config.yaml
num_key_value_heads: 1
norm_eps: 1e-05
rope_fraction: 1.0
init: "trunc"
init_std_down: 0.0561
optimizer: "muon_hyperball"
warmup_steps: 0
decay_fraction: 1.0
decay_shape: "linear"
MLP neurons of a small language model. Each row is named by its layer, matrix (gate and up: input weights) and neuron, and shows model dimensions 0-127. Each number is 128 + 32 x the weight over its row's rms, rounded and kept within 0 to 255. Numbers have three digits each. A neuron's up and down rows have the sign that makes its largest values positive.
A block is one neuron, or neurons of one layer that tend to fire together. Before each block is what it responds to, as a language model described it from the Wikipedia text at the highest values.

Final piece of common words split into fragments, like the+y, h+as, h+ad, hav+e, wou+ld, and -ly adverb endings.
L8.gate315:206116157190163104041113130165093075158156115118096131192160163144122132088146112119129173064077142130098118108097141127146105140125166152109138122139180133141194153097103068117145084130122122134136179097171073109143095137133157166105163079098117151129174086141078142104164143105125158140098116094211115061134127098128128117116141091142136107060106048153088093145128170068088121160142
L8.up315:210123145064137102150067088105105114145109068098119105118214171148145193132160123176137117173145109154137116152162160116123116169127119064154103153179134125105101173132135067113091195099146134204126149101145149152145096129132119074105179149175129151129067157125112135106131120113142077149144131088082114201122154089115104162181076189052114083096108131091117088119118158069105128169148
L8.gate655:242126117100145125084155141197126090136070134098095128131154099128188145067126169118169112115170162124173094176109153131169124113140115164172190080142100117115168171114146119136071139194150079108093135134144180197160131099135159122105118078127100132122120114115191159079158164095119169130090103132123135143138183144132161121098188070129126074158094175126102146147206129130166133132119
L8.up655:125131125082110087121113149148122140121124132095154119136156124118107154103075160162133084104132127110081128095158139137121131211178064154151225120148102125196117163129165124116166121183179086081131123149148134163141123100118121099160130138165077131151123117114083134154057163055132116095161109121140087137123085148170152178118166078104193140113117113110115084059132101128174104129111

Opening == or === at the start of a Wikipedia section heading after a blank line (== Early life, ==History), plus line breaks before "- Born:"-style list items.
L2.gate212:156116171144156138143108098113120084102137133134118117115105127074141106044116144114140120087177171079130138117083133129131143143170163129106136200120152153107118139125149170183147097147149103039115136194111164092069091136169179142115157116140154116088092142125081153129116103114058131151088209124143133036140183111100091145123079127109150140133106142096122144146140118161192129110167
L2.up212:154100119204201137179149141165143145151136147167088107129067149143151146133171140202158107102055122104174185133127180161109132090147183206128128196133157143136135082104156156162149139133143142145124130138156107130094107119086112158079139153124141060076089118136095183101105079123161115138089186136120083028121101121110103127124100143044143128128103184125135154131091094153132156130161
L2.gate250:141128130126170161145173120115113084114121148115158116144129120125200124072167099142059135129123091042160141151118078149164126080109132161142129147204150177166141153126095109147130162174094155127180083102150103126114171160135137111134085166097173100107178200147117114123133080128136131154109173144138090076170156174125105102159152155108126139107133196118071132115130139151177115127126
L2.up250:145121142162144167136172141089117099178129110138071112133122121120137081083205148080092153109144116085136133124062121078129109088143123143150107178185114158144127110203126105197194110133073153163161103114127039096158124166133159188113123134115112112127074122206096116093098132132142105137155129122094176103114112147134064061135091110086145130089130131128121142147101128126170111088107
L2.gate524:152103140170123202139139121160052122056129150163118116155189117075159098146141125149197080115119162135114121157109128126107144175120136121160147125158176113118098124091181139095164118115156127129146136105107111104164124155137141131130055152086126104164110164152139133157124105097107103128139135103101137054133161123137071182159143135146202177152151129098145123100152112082051091206098
L2.up524:125159141170141132122126139135104120154115121185112136162160142103168120172104144147088130093112116143151206097170100192169165094108102134125118158080138136122138080109153113082161128098150149112076147159093067121142151074138149080137068124081083171144112147209091192150124123143126116097157214181122093127150201111116153138124153137160172153115181165148149108131122074143117142123091
L2.gate527:109061178175115144164159124104071161138080110153140077081116143155127124066161123089128147084134158070146124154078097112136095155116151181120085128167098136077165098153094120198146109173132145105156138110154082121128157130091140124123161106103096119149174137129120156075090168143195093177081140143134127087115190133123112126099095141080179096121122120145115170096112152158098184141135
L2.up527:090107143143162134143137185099058120108153124154107104072116151112109058089122183127118168069089113076126106093061081127157111098167190162191087157123082109102176084148125124166165120133110157127144143169189110087141191169174098097106122110098112068130125157154073108107159083133147099143145109147128140118114148081099082103118142122070182115138127128161094154109117158125122117137138
L2.gate634:147120122187114129179163103115106108115148156120080084093146094113138159149121142174124179120163120097152143195140123169181129189089108147132167135119118130130167103088136130040126133123120167118160167153137082128127080129165120093133138098089142100135095164056175082171155158173170155110096107184090176181128109109126146133186143125215101142122104114144114110129099148103099145135186
L2.up634:143118143188128134198136088163103058127108135140091043049091050073101163145128108081128157086170139081096165169133084145174112146107170107128158141138087108171135078119155097061106105140146168136128134130123065106112086080180113110129103161111146189124171137076140115135133133152164076142138117163141090138134109142097166175133100091193153132088102122127121193133132135114123149141141
L2.gate664:150149114139195144141124143144062134115136140139151099149134096150153129091141135124171123102080096179127155133152132130185081078156148132156116148136155093114167165074157158185142097137117123102153084066129128125187165124158084169082138145178146125151130093179071171151138145151132018104136120124131131133181194123179158138115105098136218117115181132057159144138128127160168135154094
L2.up664:115122127188184110110100050139117079098100141115104065101158106170134160196119150158142124156084182118121146085102100105126130100102096084135142156106123111180099102121105122115193085157133119147088140154089081100132127113089136144116152103114090134120124167171101152072113148138183098130148113154153080100108113092123115197088093125151140175132078108206121165121137187137119109116116
L2.gate817:121089098181130168123208104123107139124078111126105143114145098084181059092136162199129147099164072150163158111092127122106164110116133108111099140158121097115185108112083192168152087127119188117111102176143127119077168108101128092128100082170100131099081163084146122127096091046137101056174111117077148097149189133115118148156125146138158114129117079152144137127169121178123128136151
L2.up817:140113054152121127131113117161038102147108144156172107070176115169191150142166159147109108150125116140097177125142148154118099135145080143120150099152159162103128148115128094131114074126192207089108068110117084158145170093126164172103104105166102105137107156153100186063110078120116119121113143118109066101140164092113180100189128104110122118166149093088089139140120143158103128130159
L2.gate935:151164140154130189108141097089087133127100126187099113127155122138168151136053125133104141101123136104089125170070134165189102107120114096171154088115126156120135122135151142095179067137102095104125109192121088126128118146095175081093156131084130145159128111089195076103130122172169125121088102144092153157126133140107122142176139161199155163115078132174131140153161097126147117128155
L2.up935:185089172182133089173110093108039046093165141179076083103038112087119104175119106141107180096128181045124166093085096100131125129174179099121148109120110082088171079130156136105130132166093138123128147149080112146134129108220180103136118147135153197136128142159101127146140120139119099141156105139162121127188144115071143146113163121123129156112132157102136135101082192096138109156136

The verb right after existential "there" (there were, there was, there is), and more weakly mid-word pieces like h|ad, cou|ld, c|od|e.
L7.gate29:119093163122163120185156093149114110092145139178083143146127108110098147084124127134110147127199126149088173159112194112153141121125092145063162099111069093118165147083120104117135063189192121108115136147140117129130154126118152113142138159175066089218064145134121087109142092102158119139165067148087116112134137107112092096141146100137133148117133131096109132150038120210138099140123
L7.up29:170097112087106140139130156122173150105127077070110086069079153091092160158113135132089134174164134123150110129144122091123135129142149116132168097097100133159140181146138140112085144171132176102194079117199060139095105148116111164125113118114142160127135149126084134113134221130184144151134104112121027105022139120135133106121095155096124139152125123178141127205129098190107164166159
L7.gate295:108154136162127133150133157175141115108149106145146136080187147074181148108125145088037155105173114096131134156169072131105115143101145200139128139134047158106179091153119168067159172150112151136107116169203118145142208163176120135131140146117171104154121150101071125136085164082148097092076132092118092139100149150140107145079099131079109154133141147162089113166076103149151123069127
L7.up295:156159138128113129173119105178104133150164147154160122085184117115105132154096102107073101136177095079101114145125164143152141101083100152156210204132093140071190179090090160115126087164168172154151161200099097061076127088086061155094146112174116146154113150133117136104142119132134071141143137086149059172096152081122136129119123128132213154157106161114118135136161106138131173145080
L7.gate533:095125135122149214122116144116105177149133161124118110112102118101152094157060125074149069145142177137141153081087124133140079159119169019154158105202174085152192102110138083112083111156145146169109146092115157100122121160145140179118172163148106146122088152117064177181148108202127107146143063082179109169107113139108123144111177138133159153161180093147173128129128098125152145081141
L7.up533:175151108163145162147093151175118150032155197148112115083175158100140112143149144113106122133153062151143123131076079119156123125035147074183133156161115131074140145104140124178124169150098163117102130130178144043160131078127157089146164185118158121124060077092132136099140135172132157125101200159133159175110141135198082128138092130125092129156061076132116074096122094189154115131163
L7.gate878:137105161139195174136124126221160154129095152094127124161200131076104112102114125152074166125121187120142115115097139158175094120171155173116164128119113200167139143139193134045177155129119148141146131167170101132116131076159082133111166098074160146166094132162168095104171140127139088087126083091126087188121107122122142216163202083127105130060116123145133128119164142151132141052113
L7.up878:153104088084168122155114150134168197148065155125134119139146136110126127167084160176109112150114180139124112150102140105104145181185191133109082098117078155092095128201149129058097063134173135159121134057061135118193099155125098172083175111075077153110157117161182148104165188116128140151115060110137171133125190144136163148115119133132169167152125148113171193183135141140101123151153

Second piece of a word split after a one- or two-letter start, mostly has/had after h, also It and Top, Town, won.
L2.gate395:117114234169112126125140192167109170100073129134112149128158171120115132136053130077158087120134077146146115147073084098148070165110154112109158163150131136111086120182163182108064126126095169170186148125132117128140139140137088168082146168128148161121127092104089146147098172142121149165097128175132088107162198082127120115094060109135173129152148148140143102167130121152159082135117
L2.up395:143141103107114151102131142087081122159123118116110161131136129098081135155164170225103175100112105183137191090160111065093063054104178125088103136119165150143121175121105151167186155089135157080134046195098134153166147124160104110098118116166130105141139159089147111118113128101125143097114098107158070178166095120154175096127171131114086135126142114197152132101173143086084120116116
L2.gate521:139056140120107106200117144129132100129081117138131117208137147130119181102110195175082127106129099178115132125109105113163121159130117079065140170135155142138121104115160094097144106120115106190100116099104162142120127145071110087146110130157140099148142109174135177119152159133111103153102091172187129206184137107171186075109078123106189148108146095173184077169149119104084109076162
L2.up521:129091074159153146144105125107149135088084204099100174133124139165160163139153102124131121168115090064151135103107184150138139173126152075124100099132144070139154118160114150110095123142147172130115137091131113180139153156183138171106094156140151179167152164121142157132154142160161145135078119092166123142093155094154109151115111155134192076157182123114185095103084057110118141118126
L2.gate675:193131127163111171119090188104130162154117167171114083109110107101099079147176166164172090103141092119105140093103113117097122128090115117072128113156102175091150127068067133148170116083122116150150136087154192119141118094161132172116119151133150049102141124077079134137116132085135122177109157169117142123129145100009137109180139126136176092120156126100110118168080155127074130105082
L2.up675:097108154161155101159115116165094048138093114114117146108084128196058069133094111113125111096169138137174133078128097139175101102128088215088120108166109124127076173146185165121085105144143141187156102159130131106151081116126098156129172185150154157133111127178127083145076099188134158160110198164091056102158117057198081106131118142156177131161143100171115159113157144147141077060103
L2.gate840:164098125145158124074101123135120119150170109152129115177126178109066122159201168096093240159101145046154092109167161133132120128170155187072128108170142143112181162095087153114130171114145095120111149125125150122167143147150123168074176102149152127188144101102121179126144153107138162050080118132116131118172069067163185097092094074136128096138102087114123126142128084191138147173099
L2.up840:105153123165118079135135203121144167188112108091116107178118156162090163102173177095145115143089115159107111185064182096075087142168125101156105103146140121134187094148091158090171157115176169063147127155145095102136092138162110110128134093125142091090152135164106065136058120138123144114144160176074101127148146171132157148078125116084146160129180085129106129097119150121102119100186
L2.gate855:135155138164104102094129163062123199203134110155150155150137150134115113097163175127077144097139121203160143126106149133089129111104135104155149096113130111113169176126137154120130161132148124094131065141172150166191133096142106124150118195153136171145090123174139125095154180123116117144096149169200085075155158112166117129136120144156122148118174111165110107163208137146092147086138
L2.up855:113134120104099113066106189123113133182130120133115164178134180150134091120210130177096025151070114093159098112139101193134125123115187134094101128090119185173100144165119155097111118144108173143141147137109128120148090155168091165110168141110096105158147145138119158154074145117107163086149092114137118116137167057161107176135157124154080089147103135124093085129096160094178147182175
L2.gate879:142124090145137073145162176087084133194117109163093099133114205093135114149120135198105145124177148083114189106150113186143122148163078110104149031117153129139134132131104126133134078155157134145082102145147111131107101087186080175124143158132145202120095112133067154147107096123091152114120111146120139143119125169104114111098083090086100075122114107092068151088130076159134179055156
L2.up879:145142131209147122128066125143103177131112155179160115119137205129144088208082163127108080157086159152104128098108162132154073158119110170094165134123113171109116125094080121106125082114141154176127112154062138111116089150158140090075162130118151172124120114137138141125150144129030129108063087142115135054138198145108132115126110137135125134142081095156125153067113150114102059142100
L2.gate893:128163072214128135158149116118125082161094118142135126127135150104124083113138149131050111122102074112143155051152104132165139138182114086213203112078095174134157136127128114082126105075066111086057096140176110095154152153133102160135160084138114121094090130120179149184079082121058083086081113094126127118104110125078189119127145113155119135153106070119093158167147084122174143104155
L2.up893:173132111187135159131101146146120133168048116120098125106113172132143069068083141151081095137118097068180161073133068128132101132186112137142215097135149170160182122139127103050122135089077103136080107156125151096144140138156106154145156062134104158124115154135156188138125107145082086104061111123166135110104143127129147100132096101189076165176124046104135170104124103139123168119122
L2.gate962:222137156171103161132115186094140124143123180110115134145130185101036172128128172086082207120118133151130108094067155115154068083113104177106176139117079184112160196148137166114141126139153127150153118138120132116096146113114148124138175144136113181115098096106154168112152146082095062157076099070154065111131104165130129112109070103163140159094116183109149060135112142112119155116127
L2.up962:138144146142096094137138137118158138133112137126146115149129155131116173114157169093130152099128090125124157101058160171140092070131138197143138099151129117083182116160134159112112109131126125075163150168166124139140138104145110163118205083114122111156095126083179085130182121101095101123104046071122057119148149091121088157104088135129143089117123159177093046171119200129176139081132

Fires on the piece completing a quantity word, mostly "of" after "one", "many" or "list", plus final letters such as al-l, bot-h, thre-e, ot-her.
L8.gate866:121092115046110114134147131138129157105150218194104078125126172146141090108141107135151101120183162074099183113133125138130185107170108096152129084135165145172141092182148086120103145113149181151070150097203111150179125121102116098109108119103094146132130120151163102119111142144189118155078078071138128135145162154122050094104110098141171161159048110128163124118161068098119132121121
L8.up866:148117078084116170150067137106116139090152162182107092101149202101129092079169119104176115115150142116100112124120153124127143111101106098156163070107113151135139175121136155145133081130147146089100147113129155126131159160177147123103123114140105058112141088113057136098143132175151104153103155104102124165157120093078125023098074118164058059124089112112144151127170108150145123217123
L8.gate906:172115154134131154110093198089138116127138183121052151126147152116088101111122157147114135137192129207167187102129143136139127160142128106165097087139118121191077147145199104102100131152135101085144107122106155105128175146077191128042135127136141139100182153089108076130220105117184136142161151129156116135154158094125109076124084129102119089153046133167145030121099061139169125132121
L8.up906:157138170108127101143110163146104169084139124108069099124088155091095127076119154151145137146185141142130129094097112116093094128153125146146154107124181128201116150191154125096109116131096111118173127102143165080186142139049150122100120147110153158122102151105153106122177150054143116122145094097192159134148113096138099165083113177098123133145129133188157140074208084096118164114104

Word pieces mid-word when a word is split oddly (of-f-ice, dif-f-erent, mul-t-iple, pop-ul-ation), plus the space after "an" and "==" heading markers at line start.
L8.gate19:126122128132124127126062088111102099103189120183083112133211111119119147109106182124141155119137148137187157095089112147091099104169113111115114136083154102135123148118101127081153089145128117183081125153141117137119142150138098130119138105121121064151177092095065102148084073116091164113147180104121193123116169078134144123144103160094082147072094126155191170161174124139092089168116
L8.up19:104116159128091114109168139130141193138156150124183170134051082089097165154098151078119139144144113121192114131105158130135199131109154136123161159111068104073173110122174113148174174027164187095150128150146146140136132079167136134175144143085155095160107067150122118102193133137120103157126039136132178090183184079131123092123122160155162104099132108136144132190089116121184108076099
L8.gate935:077089116113177092158101073100051067111124142141169160108174113130125162117143095130153111112114135195100127103123129121169124125135131129118123160153109125118150105124203158157129140107152096115068176094196131070093109103134130111134147179151196096121111111166102156112076063131130161099165092106130130139124119092172139119154106168118181083117106116098164166151078122103209139152096
L8.up935:137150115146175148164074144088109142130059117145115084134114144166109131159148132185191155157122073102136180118055096130178108101128073118140174078149093147127123168144142165161172091136118142150168146086114133102148105128123122139160159086162195110118134055172123108090130061117126178160146152109137171107120138153128150103095098152124054136174137109102091124167078119110059116186143

Word pieces that finish or continue a split word after its first fragment, strongest on "le" in Tit-le table headers, also ran, is, ed.
L2.gate136:144176078174138110137123109147093166172168113125133170105137155130124155125165195140108143145114150092136146110136130133100135107107171097119159114098131141126195157079135052149148169074138100156149140180150083143133106120071153119162213115111137180136113176157207105153088107171109121060138069079077163203154123133121097123135134080155120134098147072064112122099098153148201132126163
L2.up136:203164170121083128166061159091117160133089116103131116113106165182135134143082104116082100168120088095174152131093147102098152123073090074152120115068136115140175145138162102145127182141109133154093113149156116070143178110074154116086173127148117150115090126104126088154137121071075140151125134049145134116095118121162152111189113128088108089147130085071169178096136163101113180081126
L2.gate150:062097154108176144163159072124149105171129042122123143120123151096158063116117107128162084150189151112159138096165121130110131095139206111104128136123114126114141143163151119131149137135077120125178156160149152077097121092153067141073200169120171157089132136123099145133096183140142133119161138113151076165144147156104124143130082158100154161146148186092134175069149142163104128139160
L2.up150:156144179124124136132124116146127155117172078113082187176084116126097135157097074191138147100174092142143147078133063109151121076161146201170145104141136126182144176135164130157106175126138134134142131169103122149112118101108111108159090140122153108134018066108135150112209109068139140110108163183143108158111104102106098073148132112145084138140152138139117113109142089170128195119109
L2.gate270:161145162115126109106141092078112139145129121167106125144171105130155159193133181131186131129179117156119081210125135149112129102101142057141131092154094123137136145094114036118084123136173077141133108066150095094084103111118117103129160147105083114164107114090107068135166156157166169112110100143162101155164205039107154142124110137130136160163103126077119161093095124120138196105176
L2.up270:121143175080130137081169118140087105084100140188063156134122156135159121194119138163159192123149147128108140092176140122159128118169091175059158083147130140184156136112156148132157071192112166139099152174131138081099119155116141137151106106132098115089107145123112103141090199098161069159079100130128115126138162100138102088153127149132168145100162137131110104148128150133140147125143
L2.gate428:124092126148110144175079101157148172130148145108151108152161181122108106202117139171161152077168132167130134104136155150101126138151131107166084129140067106126138167096085137130068121100136105143085147145090165109127152107112139106113191110175158198099140117168143109135110167129126131124138122122086177169109140101064150084146129099074149127120098095149171102087135097137127152122106
L2.up428:192155152156116131132133142147102156107136146184080110111118170117092104176097116147149194116128092146145161114131191166075160157185111123072188123194124148144140151125128136182085152117237162139080131137130157104111141088126129124103164120149152157111108144083103068149158142111173133189108105132092096129090091100101113144111126094120181110094117116103198101112158088085137084142116
L2.gate432:167126126104136068131192081168154052107086177120149150091090102120170100076119149124097131156126075133146159144143120115083120122123106180151119136100174109160091094058115120145143129107142143145102088133154122147106179043146143108079132148154101079165155109141104145205086112126128136101082080144103146116104092146131150083153116206104138098142154131061108132154109178120159149131115
L2.up432:211136161148116133157136111117144107145097133143127111058114113091131120091145151102101126165143159181068103123116129079119181145153132118134103145082105133144166146092107136126116097142078141196141135181133140180162198099142144020112138124123120091094162100109131072169123171127095130107142134142193115125119145095187161141222172140091100075182137074074118144206135063095158167169138
L2.gate891:143075145161144142089100084118149177127193130104166148116152116124095071144136050159142123162144053044131132158091110187092126131091187117139137146166146101067176170134123175103150072137098090134145100116170098133110163122126147199147155073146101112163141081141163164143165106047098132155105143060113126153103139156115094148116125143087200123102117120097138123099125111170204122109147
L2.up891:163098191170109128137078163155160110131110164134121083109138139135092143096120116140111128127118086060126152119170063144145124178068128152134144110115082130185059147152174138147077100099176103089126162095141068118126116113121142152173126105162106138128154065108193157159143167158166135094105160150142119189152128130121140161133069114110158132108129113118201070171140108149017108113120
L2.gate920:113084161044170151099123174068133113107166119128119154167128189118136099054175161164168122152130148147104140119136170078128122131129133144143163070110106056128099186089147116105117148075148078129091139072137114152096157167094142137141138109158118144147135175136132118083172115146046131126129163065158081119112062172067152204106103112050112145135097146157123157078133176076074158118146
L2.up920:107067120125132135128132121137103146129133135216092136102116167072138131157146153170162126117152135091158092145126110161159142115062158178088162143089110052136113151154136181113125130142116116174119098134155146125142177127132117200146140092182092098084133125144109091126195176161093120058123087138144118102087129134104103223051097080066116119136129148136135144088127168021155152058140
L2.gate945:155187181123154129115132126150123146123120156184137098189140154089168115137077141185170108155128097122104135111156130090124148122158165131038117150148146126138130113089127126130141114112133115146152155154116140162167104172157165169137104148123069152079148170175173137067107114133170115155134144119103129124239100083087111132139083125103131155121171086166084140142098145137143136139084
L2.up945:104145166138113109135108143211172136175152121126164155163129152116122101087102134132183062093163141089081129130164129081179104102185169111124151110159108087097169090118158099098122136134145085115079134133123198153136156137116161101138054126146110163112116126136100073107099178183128113141164147139168152144189109076122209117148122081164146073142175108107122113114095143159123142115096